Weights of a small GPT-style language model, trained from scratch on English Wikipedia.
Size: 16 layers, width 384, 6 heads of 32.
Training: a variant of Muon for these matrices, 528M tokens.
MLP neurons of a small language model. Each row is named by its layer, matrix (gate and up: input weights) and neuron, and shows model dimensions 128-255. Each number is 500 + 25 x the weight over its row's rms, rounded and kept within 0 to 999. Numbers have three digits each. A neuron's up and down rows have the sign that makes its largest values positive.
A block is one neuron, or neurons of one layer that tend to fire together. After each block is what it responds to, as a language model described it from the Wikipedia text at the highest values.

L10.gate91:496533514503456487477492492503480524466483529499523520500507468499493519500509463526509477484488547550539498482544477476518511504503487479545479496488490496514514463521512461519563504472483492500504503472498467482506559508539508496486499505483515548497478524497491518521502501521516490474523511505475458479485491514527468504448477509530470550531530486493485553512528491508503491458468
L10.up91:483495488499524472491494471482496461497544489484471443499521437510524513522498507493468541505504493496467520502486528517510467495510515518507493480427506457489490467517491520511516471493470536514483533496449487539561516489535480484467462535503529518529499493509514474508519512480505491495490512434519467486499501516495472503525509482466521495520517510504524537500528501480513500468537
L10.gate225:474527536558476490497501480487463517516501499513479500477510511494503484504541522529444413499500476517451471492495512489513503472491494573465502460456515519475488476499492476503475497483523471496505509494558468478521543468502470499476533503526503523493483519491456548488504527495506510505517513504515507492522477523487549479516544465500471555508520491469499549512502513501515455472488
L10.up225:470495519559491508468481487502487495460497479507503490531481485474518549499501535498481487491509480516465457502489480518491466498536528517538530505506532508493512517550497510519529501471524497524507452453482508479532501497515474515491548508503514529455498530500529533501451517496466513514445478565502497555534490514485499472504531481503474552476524523489482534520499495514491494480523
L10.gate292:522531504507474512489527502485498508485493490511501541504504506497471495516447488509475508491480501554482495496489515494473502529519478492517515470464567500468485505520494487549518547487518496515512512525514505511508491476531509517503501490500467469476477553495554519446459481485524526480505536475474484456485488512511496517530519514468510533485542499482535579536489487484477516496492
L10.up292:520490467486497510517489505521516480506479498522493492471489476515522508482475519515534466473470532534519532433463478450520491538489483491524471488503555482527521466453471491468495470525528530523529537502499493535533512507504461468491533495493471474520497536451507491506529507478511502506494490468474514516512417488545501503557511538480456506476500534523497537540520479457485525530535
L10.gate464:480518457496444500526451469507465529463526540503535503564481526504501515513502521486434483498492507509476485535517523498475462491489500545500498489510517554482534517531524503487525493489514542486494499505500529487495500483517448483521523496544504507484492518475534539526521537456508493488483475538516512517485492506529491483483499514498507504486538469544521541521490509491541505464541
L10.up464:483521481505503473540486483522483469529508523559484500514534476507488487542513507499508515477565485528460501499502535526534470482502468541528513490511486494477506503545443522520464461441472505445559472519533496479533504486505446495493514556480508514498445528520460516482497440464521529519496517470483531467527523505527477478475495507490514525527532496488509542557462474526496486481485
L10.gate569:482541499478469504547475495509494499515497499490520511528523510504533483474466495547453514513530520465469475517463535474473500498500497550523472471502496514534475470484514584497508485476492514533510481494525523553549475499512482485537507521497480466517494546516496486548491501502534518553482512559513498512468516515504487481519481517506495524478510492517488494531468487522481495470471
L10.up569:542562497501515500519439473535520511493486518502502555506504502539526497489493462524482444484539488524485467514509545530521487517515486524537497454488496537524526512457473549542504458482476481512516462481515535524507532491520467484523540499484515491528481585469499509544481508527509482518508504484497504471474501514494477475488479513515472495527529502491482519541465469533466472467557
L10.gate611:526476475555518482467495489479491451487503499481492495512510554509500540472439515502506518522478477524454511526496494499518496503506499519491538551499493483502532477480491469518516507500504511502507513507542493514480473496463462501508501475527482557487465492506526506490488495489479534498459463447503531528524479528547510509492479466470462534468499494495474542480525489484521475500479
L10.up611:490486490511523465487532492526532497534508512511489509461478552521481510516497478520501516471495498481557470503513477461528468483490485517569546477501461520538478495510537479522519485508514486452493540509504507505529520461530501511482552505459505485489533520490485494497504453539483526518469536530483522525521482504511450502514493472472542573530498520488485542513501499493495492452528
L10.gate957:519483534531498483485503444512491506483455510511468461510542520510518483542482531504509518538500490472490512512484443528535486448455529498505464508455498490515513508494519457505552525497482510507458545487493507478480515545556488482472564505548468486533522496478471478453497527521523539478509491538500520546465473521496514486532518483459480536445517478453538560500502501495495519475563
L10.up957:489530501498526509517479541522502509547522545504495503491474496495524417505504495482492499537521502500499559494502454545481510529493505462518504501525513503467488522487526487511532513535512465484435465541500480524466504493514507464497524464494465498500497499469483491487470524496504567517493521482547503517511512462539572538533523497454506515520490489506498567497484510479530512525503
L10.gate1015:548459469466483488542499489485509503510497482466496475475505482510505507472478547488470465529541493527489461488487492524474479472532513549495519473489521475480516495497434535478525505481497459548550524497479473483543520505496480469513516489501488489501482553512457511481457515477518523542479524464492482547481545497454485498515438482496497486484489502516529462522502517476457486499510
L10.up1015:524530567518443529515496524561528509442523493504517487483463544519558454473473496466493494495526468499479480521478499515505493527508497501536493469468473491505483495521497557498512539471485486519518497449478494521499536515495522506495493458507477509523516533498466486556511497486490529499529545507491471487494520479516470486495493495480486488515493519506523472466530479488491497520499
Paragraph and heading ends. Final punctuation ending a paragraph or heading right before a line break: closing periods and == of section headings like ==Results==, ==Awards==, plus table-row line breaks.

L9.gate210:450525514466484514481444470496524487532483484527476527495460517486470441502513515499484524464455534514544479521495511453472503528497483472480499502484474544507521528508499564493501524520464504494525536507496532479531461483478499456462549484510509527499508495487522474501497488505546519541517515504512439482502493521450481488509485563510473506521516528461493467515460506525518480507463
L9.up210:499510450508488496512438503468509497543518494499487479536494507499502457489519486495497534478497501470479489522485492472477501483545510491488471517534444515464553529484475502507530502476481509510491509482495461498490512475513519503484517520516473458542518475523534506508471501517557490519486445502517467467520481505523510422469471505437477495541470501493522510506462526550496501507491
L9.gate334:497517484481476509503493457506485502552539502536470488489480492476503545506483507508560545509496505480497506540510499516484498483466476498496492449495509512474495480513482485485478494480490495506484486493469534478507496523465518496512495459487521447482529493500506512447541536510476469492482496527486503497481508463472505496500490474464505470525463510505528488513490504499485495528462
L9.up334:490494465488493514469497475521512486486497496487495506497511507527502512467551523493508505465527496479513533466504457530483501514503535553519530474505512486482483484485529520523501505499488560510492515531489507540517506463513514458533518577498508475511493459507492475538472532512537503515490507468491488471503530493487465536491492504506528524499510499498525480480528513527505472485551
L9.gate549:474480527517515441461497516468481518484499478483484499509544490529513463521503470519451503462513510458467507514494531506493520449490532490526512497487474498474517536467463499483502505528485497529496495472499487511503504485513523488450498554479543519477518473541505509524474524484495440528452504479493497507493547504489551480497516459459468503556488508505508511492513518553504521508469
L9.up549:479512486520520498496540511475523529568504423521515523541540534449490497477483523560510505501514460533500534482464465521490509501528474504517537473519506517487508525506460556524509475517510501491464428516493508517534525504518464506533503519498491477496556524539525503509509456516503476542465526474528523493501512539489510559483453508503512523491468507497483451520469532486525523527520
L9.gate834:481524485499490520517519523495536470548529532473491470480514531464530486541485514477506552536502494483504518531469522505493491544505534535544468526496506527502487532495456536495513508492509504510529480505514461474510496507429488498499505527519507499536471525510481544555553527506531491465468491526491532539468474553517487538533489490457495516475504529483507469523473527503514493545525
L9.up834:478493511488511557470490517470535482540534551509528517446557514485496486523481528501527501516522503497491533490523547507522473534484525494547484521498496552463482535441433545519527514483482486497526472509504491473482484535477526497507498509481456542544453518515435545480508510495518437488509513514546539508539486498474510517505503482508469469477490544483511503531472517504484480528481
Predicate noun-phrase onset. Articles and early modifiers opening a noun phrase that classifies or describes a subject after as, was, considered, such as an, a, serious, another.

L9.gate328:497482473535506501494518454501524521498547512523501528505489497508464509513510501509528498475521539500457447504496529515523508502472474517538474521480547474514475495541487593472504490512487504526508507508497486471496557469494459490506525496481449485514496555481480513479471528499519561512464474470487493502511492545536455476524496477508503523474545467489512526508462492523506478522494
L9.up328:503501518482484517529518484478545500505552526506525532530481505483517526505500478516499504476533520512486545517478543497517514495467455525551461509496545494531505476514489510496502465491490505500503515522453517517496517480543456489545501510458462516507458542484508535542487482470479501508503512528488509481515495520499481456501443516515457544483537467486509504547518466489530522486517
L9.gate554:535526549484471521506522501483470514576478503477509500493503495474500508524466464504522484515520550526539514482442562494495499480505484523490491522521486487535498484526446496476532488541465516480498541512488481487512538525479464422511473498500468538488451533504509507512492455454460509537529523519547507512470509514484485536510534517466509526476487512498493548517514479502515506511532
L9.up554:451475539536482536551508493488529495493516551496473510477516495513523491514495516521492523504473538492503533477465476508526516484524492544513525528538544487532500538473484482489516511496523522482508517513491470498537529542502463457496509524516501464506510488500537535473445475476506514452513479488480511500481463539460496472542477458520497518457517466500508571521515462480515502484494
L9.gate585:545507534527473537485490484480475514550508512516485514542497491524474492509541506488462490457507527494462484484494522522474513526486504542536464530465548526507522476517465553532520458463489519519516511514491481473536512481537480477504506500494491527483482528499513502502489480466532515497470508517512493531506496537461473465499496488470514535490491451484505608516472465499552490489496
L9.up585:494516465507495516564522480527548526466541529520531520538487485497485534470485483491486486483536516515495491493502515497491501475488473541507502512505551483529489447503453530518480485500486496519486502518451475480541510485494423492521560514472488507503473522519506518532518473488493515506456512475486491512495495541470458518484466546520548521519561429478502502527492498460489518510470
L9.gate862:520518506503487503513511523491537458491580498547556515559523529496507508496519545535521475505480523511476509487488532496505503488496478532536452482501535516508485496494506522487500472539461465504472481500475430486468502489497472511519576548477518526499518516542536509506509475498516553494521518511497509528479487543462498500479454495497468491511524434523488495528517441502486515492482
L9.up862:528564518495464489512505472489457478489531537512507502484520488485509515480495498521505503475481523475493479524456536482493477519492492508494456490496510528513481508497500557509485481550473475483497501503473481493486511466497463522477525518530502479499468560498456534525462474466501540524488499498495467477464437534489492489491495535518511501537510465488469526524529495484489483471516
Section and paragraph ends. Final token of a line before a blank line, mostly closing == of section headings (e.g. ==Results==) and paragraph-final periods or quotes.

L10.gate135:462453478483472440506498508500525492520505464446492519535464548489499503457479461488468497501526469513516544492450512522499510498511516472488478530503542466517506455488485475510489463467489499494503492513492473409522450476498475500526464510495512476523528505541474468538492473504515510491502507529504460452472530536479500516548477522473521506508485494498510510452499516474544478478488
L10.up135:495533492488504427517496506510514524511545521524503482482480462507482508464522508488490484495531465533473475546505477476503509484495525507504440487532529485499524523493524519471513513496524562488459437478555544495496492451544525492496491460505528491490504491526530543491514510509501499540516437506473559555525471497523477506493476510498495493476512506504508517523429475494478506500530
L10.gate309:548487532530503469472536525511495531474458454497569464483523478491515464484506528546565495529474498505462502512522539520498514504518550502509481511518496524513508495529522463498476502515536484516517499485520481501506478505486503490500529488549512502513510490511479512518472520540517487463520475502475498515512507447495483490469498498525490503491491453508484500515505540474498478457498
L10.up309:506438528533537525519522482480500486485468488482447504483497506490520500484482487528491512510497530489471490493477490495499501483467493507508526509475530475505531488526566537514484524508483477469515509499528487511498470472497462524522532501501457481484488503480518499475434495533497565477506469508466527518478546468523504521479459520474494513498484489522546510477509486490520456489517
L10.gate336:508452514481482516485498543530500521516530500534506502506526545460514486515502485494501488462493449501511495461498483490531496512516524451507487498493495481496513476497487469546469511487471467495488486455520503506493496488492488474510499445494493482536550527508515436508475528515524505493486498525540456480476513515532510463526460459483407551475495480506507461527472521509492521431493
L10.up336:498470533522500493520499508498510499509501518500532465502489474520508503524474526494499445516481485510485520471500484518513486515500524488500524512457503545510507472548553502556563492491468489552506483498556543491428473498441455521476505525523483555503529479503501500464501461527493467476506524482530512508491539468505528500507480492520503485513481526509476512505501495479524427488476
L10.gate408:490487475495502517565481531464483480485476561533495489509494487502425503477490545481519466548482489510505507483527506482499467478528490495509521490469535507473516523512475448498510489495547513482508498544490477434479511497483474460515464491489523503498477510496506503459501476495513531486490499488508463505479523504536500486530506470529525505509493525515488512520449538483548531555510
L10.up408:504493570474534507505475502489511484499519507478486489489480474467494509521485501484474497509472498486501526500471519544473525510534504451497539522523510494486500509480497515498476510518496474455456489493513547431508477554486497449500465483473491545486524571514501510500482499476443492473469519498424539481493505512492515515498510520497492503474505484471480504502491497539501558470508
L10.gate557:537498508504517487537516495529485496508484528516500524477499506482506522493494507507523479506476512507503500538472557496457505477499485547558517515502457480475467459480508499496468501485515509552502467496541454536530536502469476488530502498553545467500515509529521482526465528478475459492486522503501503483518486502532499496499509549514464518512455508552530498490474495506480474520481
L10.up557:514500521509569510533502552524471505514484512524508532484505501448489545492528504508438493494494476476454480506485510484463486505513477492536508541480531502487494526471493495529500502466483528520489457507498454488535517483489486468555493471532542479512458499533494496515475481473500515519476486536492526537495442507485524530518529537487510533546480541485471494458504457502520470528481
L10.gate583:503526470458473499515520506507509461513517458553482526449526468472527482524426519494522506504514488540470512512454483482522499529531497449548489504513471515478459467512521486523535515486507497519481496467510504416486538484487464464481525514535482538501485486513455452514511504516473484515530511535468457485521516483510477524504517511504524524505441495481483522533485494521514515501499
L10.up583:444525514475508511519522543529448499536481471524519506477448458479529513541528520544447499472515442489504499530528536501523493523486498494502503453446510497502527506528480499474512508519510491531500486474527499490485480504459549499474490505513531500510488518546494485501525516495472533490498494450491490523481505506514465480540477512521482510507467553491522520512455534517518466552472
L10.gate821:483525523481495483463524513511503498530489476529488470477510499489473476497504486465473517449503504519520460516542506477443522497524485528468514541468520518452498486522479498537459504477466514533538491476490459502455497476485461532482486469494509474481469497548486460464477482490454460518488497525512473487466487456451485522498502480468494542519512505517540476473461542491487448476512
L10.up821:479522480518483510511528502541491483539548520522472533472494511481511489496524460493510484496501478517517528498476470471467502461537440503518512517472487518484522498473507520511493508509511486519504483496524485536476483455459497471501486496489514471529522499564476485529532505443527421508518510516529473514485534472545484511488457487540514522530494463545517493482489490565465446503506
L10.gate884:474546506503508471484537485508460498528458527468559505540538429514500514514482515467486504494484494554501469481531472489472526492493524520485482494487528520528483515510496462558513511516478512500499502521504509500503515517521476519535518529543493456478502487484497516507519479467503485514490501536489483544493510475495476556557487487520484495472486465440451491525485472528511469518514
L10.up884:462505520540496529515484542495453474487490498499512524532503456482504499543500490457501481503520502523496493523485499496456498496488480516483518487459501486504516502475495483468493515547481505520488471509541498557515509529493526520505527483534518471518489514500478504483526452505463458534521506493516489510526500515524437508495483458491499521506492455479503494481509505511508557463472
Main verbs before a complement. Main verbs right after a subject that introduce a clause or object, such as declared, claimed, decided, promises, and stating; also paragraph breaks after headings or dates.

L9.gate108:494492496473494529526518471516452538518536546532482534474497485498522536489502497514475518529468526509512524484483504498489499499515474523501485487489545463489508506518496476455456483462495485547504521481508529498480502504518469482453502520551471531490471541519553476506553472497529460528471518499512455526488485528502456493501484534512486513490486509499501482508516547518522461502511
L9.up108:480521550520486507513478540492492454526508466489501540499569498475531496477454484533474499467527486523504527492497511496524522493446484535495509550508528539544499428494532479494497479509536515492480515466538504492511496503517519497513478519544533532534512504501514484517494469495505464511479513487491493478473522523505527488449434545478534534509513530533529507530475500507471523529529
L9.gate516:502450493533521439527516505527472510504502493477501512484470536513485507461517504481475485496523480476512509527446498485494483473509522543531525475494499468486469533511492500477477495464501507502495460529513520494531494533463506495451494487511492540543560466496480463522481493500512493543504493491497490503484531482464482508463502453528500528506501525517509533472524504529498496490516
L9.up516:438549501495497525527505517495492504537537502496491504538525482485525538465527494502475493476559475494523503588514534470487494519523502510495488452489447493490494485515487496515455486462497504454534485511506527530491503508511455494504478508491510510478477501469488475470499493500527554524495495490485499528526518481457469539519495504540476483554511477520484501472456524525501493496518
L9.gate669:465498514518481475506469452490546475525470510437514510491527519518481509462535517486474495459514492509485502512490494482490534510473468490520516498486518468469527451518475517465498467469517456487485499462516483503474455492491530479516500491491480481481471486466475492491513549464488493501463511502463512491468496476493485502497494506484533516505531532476462470509493501486540505514519
L9.up669:499554519483481560505503512519484501558553466541528480495517491469542456478464445494507487498488483523467582516502481517461542494527491523514492526526461502503481470507454482493522470480470473542486533456538493491491528458486438515506514486483529506508498491473501483483455497517458482485503462473468477499461543481536490517502481485536502513505515509519508485521529540500471498484529
L9.gate685:553491508519497536510460545527491487525473550528495511522547519466490490520472524451489502503491514544460484512485478457497468478506498494485455492446502492452486485510483519448506524509487535492521523521543559502489476518475492525511448499563480466482472508533510481497480519498539531513535482500477489516551493528461487511484515495509504508525544523445518494531449501504515513513510
L9.up685:469553513492479520541509468523498501500485507539507483496491490490499521524525485497469510430505530499508466489480481479493472544500500502487503481473480486467469490492474507530504469522503465489487459473500499473508469517510445605505513497518492510489479512499500498512496525509492466498514542513492495495526532530504519492555515500523539487459531534483496516504485524502526533511513
Reporting and main verbs. Main verbs right after a subject that introduce a clause or object, often reporting or evidential: believe, show that, found, notes, said.

L6.gate49:512576462482544479545464483465503450529525539523535483512524497544493477482509489509470468506496522517499496470485508530525506477497416488509496498478541475480505518507487482518485509462495499487474490482512486488525505493516487484506506487523519529500498497452461488517495514549559483497465516536481489525472503502488525479479495558513494508510501534484493490508479517483512513500473
L6.up49:486493495553503538493506506474492502488515534476514462485498504480492476449501535495506498476520499527480477468479489537503471533535503496525503511501562454506481450525460476506518489488468487541516494495489504492466474523520477497501487512545506500488503497492537470525496511529567514485515513462506502455489483504477556449514502540509513469537541526510423443499490498485523480532496
L6.gate709:528485477508503493543516509525484525518532490523547530467473521497483481496449520491451526468494512515471547495515500459531527541548494508529561526462542504470514495512456536533496489478498502518526511440493479500520525588525504470499524482558473454513526500458491542527479495486517478520445514474506452516507515491491463489495517466509497500493451506492497501506473455501491517493514
L6.up709:506521494441499519513501446473466515499521480511473538550524496522551500522515502478481502476523505540509444533535484530513492495515456490548518518497491475461514513497528479482513510518484502490532501508463487480537478495486526509523525543461506537528555488529527536546438503522525520573501484514448433500522493496537504512533475506483549511520463554465508494455475482501551501498507
Reporting verbs for statements. Speech and evaluation verbs introducing what a named source said, often before "that" or a quote: noting, stating, praised, criticizing; also scattered mid-word fragments (debris, jazz).

L6.gate22:463511484496490484556497513523506477514494525525491531523520486478508465496517471493459534499469476501477475497481529456504540499511478546529544447483510520488483492558497501459479490499547516485501473492506501480484481516484514514524534515529503490547470506528475496520538503503491545506516516493495500482513490501507519454486484488494501501512513475458501474471485543520496515546484
L6.up22:458483486538508499520533528518468509480471494507486496465446522515452471517516492558529458502474482505520472537444501514507493497515495502540514451479565507498519488513500533499488485484549532482536484489469502494509504499469462535483501481558521518512455515496473470518527509445496514481482495498501518520518489513533516492486466505495529493528519539493508490513498493483530488528469
L6.gate718:520492528507462500521497453468492497501508541492503506538506524482472514531479496522475468473502479461523506515451511506475483445544527503512511466474514503526542447535486496514515490508479521507518493482510461513490532497525472487497539525476500550547537519500526506480518495481499525469500522484521510491513504526436509455501465503471456474508485461517503543484471515522491482516462
L6.up718:479508551533478504445481521508517505504537532517508523520536518479452470507471521536484480516510515484472502485509501536527448510498522472546558494477533457493462485504478506506491513538471548450559472498445489476493514549477508501485526474500480528470481511498493474536490512512555504476481538520472473499507528536486487458501472499503471486481491522516508501524517475507545533518468
Paragraph-ending punctuation. Sentence-final periods (also quote-period combos and closing ==) that end a paragraph in Wikipedia articles, just before a blank line or new section heading.

L10.gate38:484506498527549473500520496525511493520530490533534469514506525507532490525470533489483530466528538476480507497485508463478499501486497511479491510534478503473550480468492466495504512497488498561480500505494507511557522543507519467515553457464523475474513514429545509526518489509510524516495500461497510542497497529498508497457527529491495507476510517510483486515458534532479557491484
L10.up38:483471546511556515486505510492531537525480495501508458492472540514521469494487463538504498500487497448466500469471445455439527511479483545513473500505506505487505502483509500479519524512475465446499491492465477506493510515502521473498525503471512487519504477454492484478514539538493525512487512509462470508494497486488480493462501466484472493490507488521468476507475521544502502517490
L10.gate167:511496484487499473502463473496509488537513504481547511458548513472489475512487513533515554453495496526526497539499475469493488532482512490481471495505494523481520483498491531497508492532501518514475488443508482531497471531507487538542509511487483548473497538515519504527474512487504517531510503501475524510494517499465541496511486469464497482516488482523474480531515517526516477517467
L10.up167:442473522518441536502463530493539517484548542534514456503456512497479537513463454483501490514475478514479528479521505491532493503503497520499465476479504528494479562509555488540449456463470490466504485498516517497501497493515475463467533529520500487500520488515534487476497501475506505473530499507510512505516482496482511490490492496524472512520523492481485487476482474488491515501477
L10.gate175:470503476492514441513467508507525442519512470507482468566457515506487494496543522501511495524554494521495533522491520510468534501505493514531494479486465440485523524510482513507510515443490535516520503517487498466479489478478481491490453565489489485517497508476468523513466502519495535490461521501482528494524486499558445464492497479503523500535479480437546496532509466493474508510519
L10.up175:516488521531486487507481469454480499499503477490518480498508497523502503516495539464487488507472495515505489501469467448500489514488498526491504477493532529475481492506511474475479488495473514518498510463523492487529502479487452494491490509506537529539514502526509551463455518466532488453530497526498507464484481506499513491517505486452502536483496487550549495465490461457538509495494
L10.gate396:523510576488526495521450482474466453514517533494515540482540524467509563486510527510500570505489503474511510518461504545483478482534497563471487481496526505508488464520479475475494452502517486520546524474499467527477499473518522493495502465523491527499488506481439486519518539465543525544507544522530488494511469509523548507495501520481500501504502476477540494494498473484489493501541
L10.up396:474506542461523502480489492517542492493498466474508459556499494504484497469489509540471525482508522476507502508532459501508487520516505523477516499519465530472519472468476504505498510485501488517518492477496526490494510522509519493505518483515505492536530504492531526508520530528503484499537476502476448555498487510524516500471477495466550505519484516501522507480542456522513472523529
L10.gate417:496504499506506484463494524490534506522489483468486506479488514483497480531495538514479506476505539488475501537471511491493507501508531514492513488473528463439482494484463478539513504490461437503460486519526524481474478442516506481484536500518520475504496530508467506478488542509516533512491510460517447540505495475506482510467528472510520539468489524460519442488498540504469517485539
L10.up417:504553468526554505501468500481511513511530462476514486492488504535493498475513533493530495469516503504501495476503513536517494523519494506531459506491474494486491510499493508450510503493478463506476492510464456520530472486465533498456441472477473514501527549491480520541540504481502506479471512493502505502543516494525514486513517533490489508454483518523502500567502510528446472489542
L10.gate421:495475539504483493549493474508481495517507498493507502493518510516482494501489497482504497462471528509495511468468466496467501505483465508525519463490506514526485502528518508484485485471508468500466457499515512497540526479516501480502539487549517453510517523494511451523491546474530521580512526533507501500487510501491485513512508529510490541497492545514477466523526506470459528531478
L10.up421:441454525494493490489462497531533512489479463529488521512506519538439485517492496492492497469526521488492517540484496492487502511516542500544533470489481540443532489509499487528504517511484508536486480491510489517519482503517496475442530527538447473510543550477538441489525521532539519527485540497502533534507490505496457491481517490463517523495467508537526542481486518515477515511518
L10.gate676:453473496503520496485502475483490489524507498501535499513506500504489530569497513528539520481507488496493532506501494496504499500486496552482475543512510488497519471491540507451510456486486515547474481509504498505509536481492519481502528533528489490483516509491506498487453513449518525498462500500532495474499478482472507503440474494485490510532488536512475488463509535492434509482496
L10.up676:508467484519499501490461492483502509521493492484504464550523502520510460512493517500510510504501526478508463490519507485509465496531499497510477480507533515450476527516486474498515478519516513445509493471486484491512504469484494494537484515515525500535505531523519523503471506455532522475458504500515504484547483489512498487523479531500469524497515533485483503528555497510501529531512
L10.gate727:490452511559521473488466483502494495546462513499504464496530506513467518474478524489545509482487508521483500512539468468551524511450491489490517519493508491464510456517492442496519504513504471511485478471481504516505505534510456483532528538493543517481525511520478500502493532524517498528479567495501471534536524518545498484476489493498523462486473511504521538530502527462492443505518
L10.up727:501515533484465499501487500510478472520547493481483490527527495457514491463519544452521499511516493485539523441459490501523498481463500496519536483515469510515493490513511527491540476521514494537505485540543541514501516497526509526500541516498536495555499489492531490498531486539492528538498526523519519521541470523553513475486550551483514478455475528495502455488511500525484479481566
Rank-phrase opener after "one of". First word of a ranking or superlative noun phrase after "one of" or "was/is", such as the, 10, four, leading, third.

L6.gate685:503522486529489517487474534479503510515510513486485488515483489543509460525480492491532513464589512489515497466459506484486462440507494472517541485468502520477459491518523529501463500480484502491492522503484493445502483490481488489523477449498535491471504467464506483498524535491460467503487497472508475478556475511494479510484495496497459525540498453508482531497523498499530534475487
L6.up685:485509482496492448568496496536539495481527501493525460508542496526542519519484516520519521486502509472510485528492501508486499461487486513526476482506481516498474486506486436502487532511514493518504481497481454517508521474489519517508462527484465492533504516491510486529518482523520503466527525480460488484492500531518523482497504562491487523540496478485496497488484555503457502549535
L6.gate840:507490506557496531518492516524508512505505483522541462521488529517534475476493531543495528480426497508508531496496519457506500515496487516521490505502475532457496495453508510500479473502572478502517527510476525475537504493484506496482504498514465486472523500502460515539473524479504514472467529509511486505496513539526511488495517492477476516507521488490480503527531516505506499487479
L6.up840:466515479532497532522504501504544454473500512509504472529474471548474506470535514531520453526458496535508488476518508448457535543503522528502480477469464522487502527492496487491501466498499482529490506516477508491507500555451479473518503515533472528537519497539459486483518455483520523458462485522505546497458517482514500477488516486519517509486499538488460518503503506526485475488475
Uniqueness/ordinal determiners. Words like first, last, only, one, main, part right after "the" or at clause start, before the noun they single out.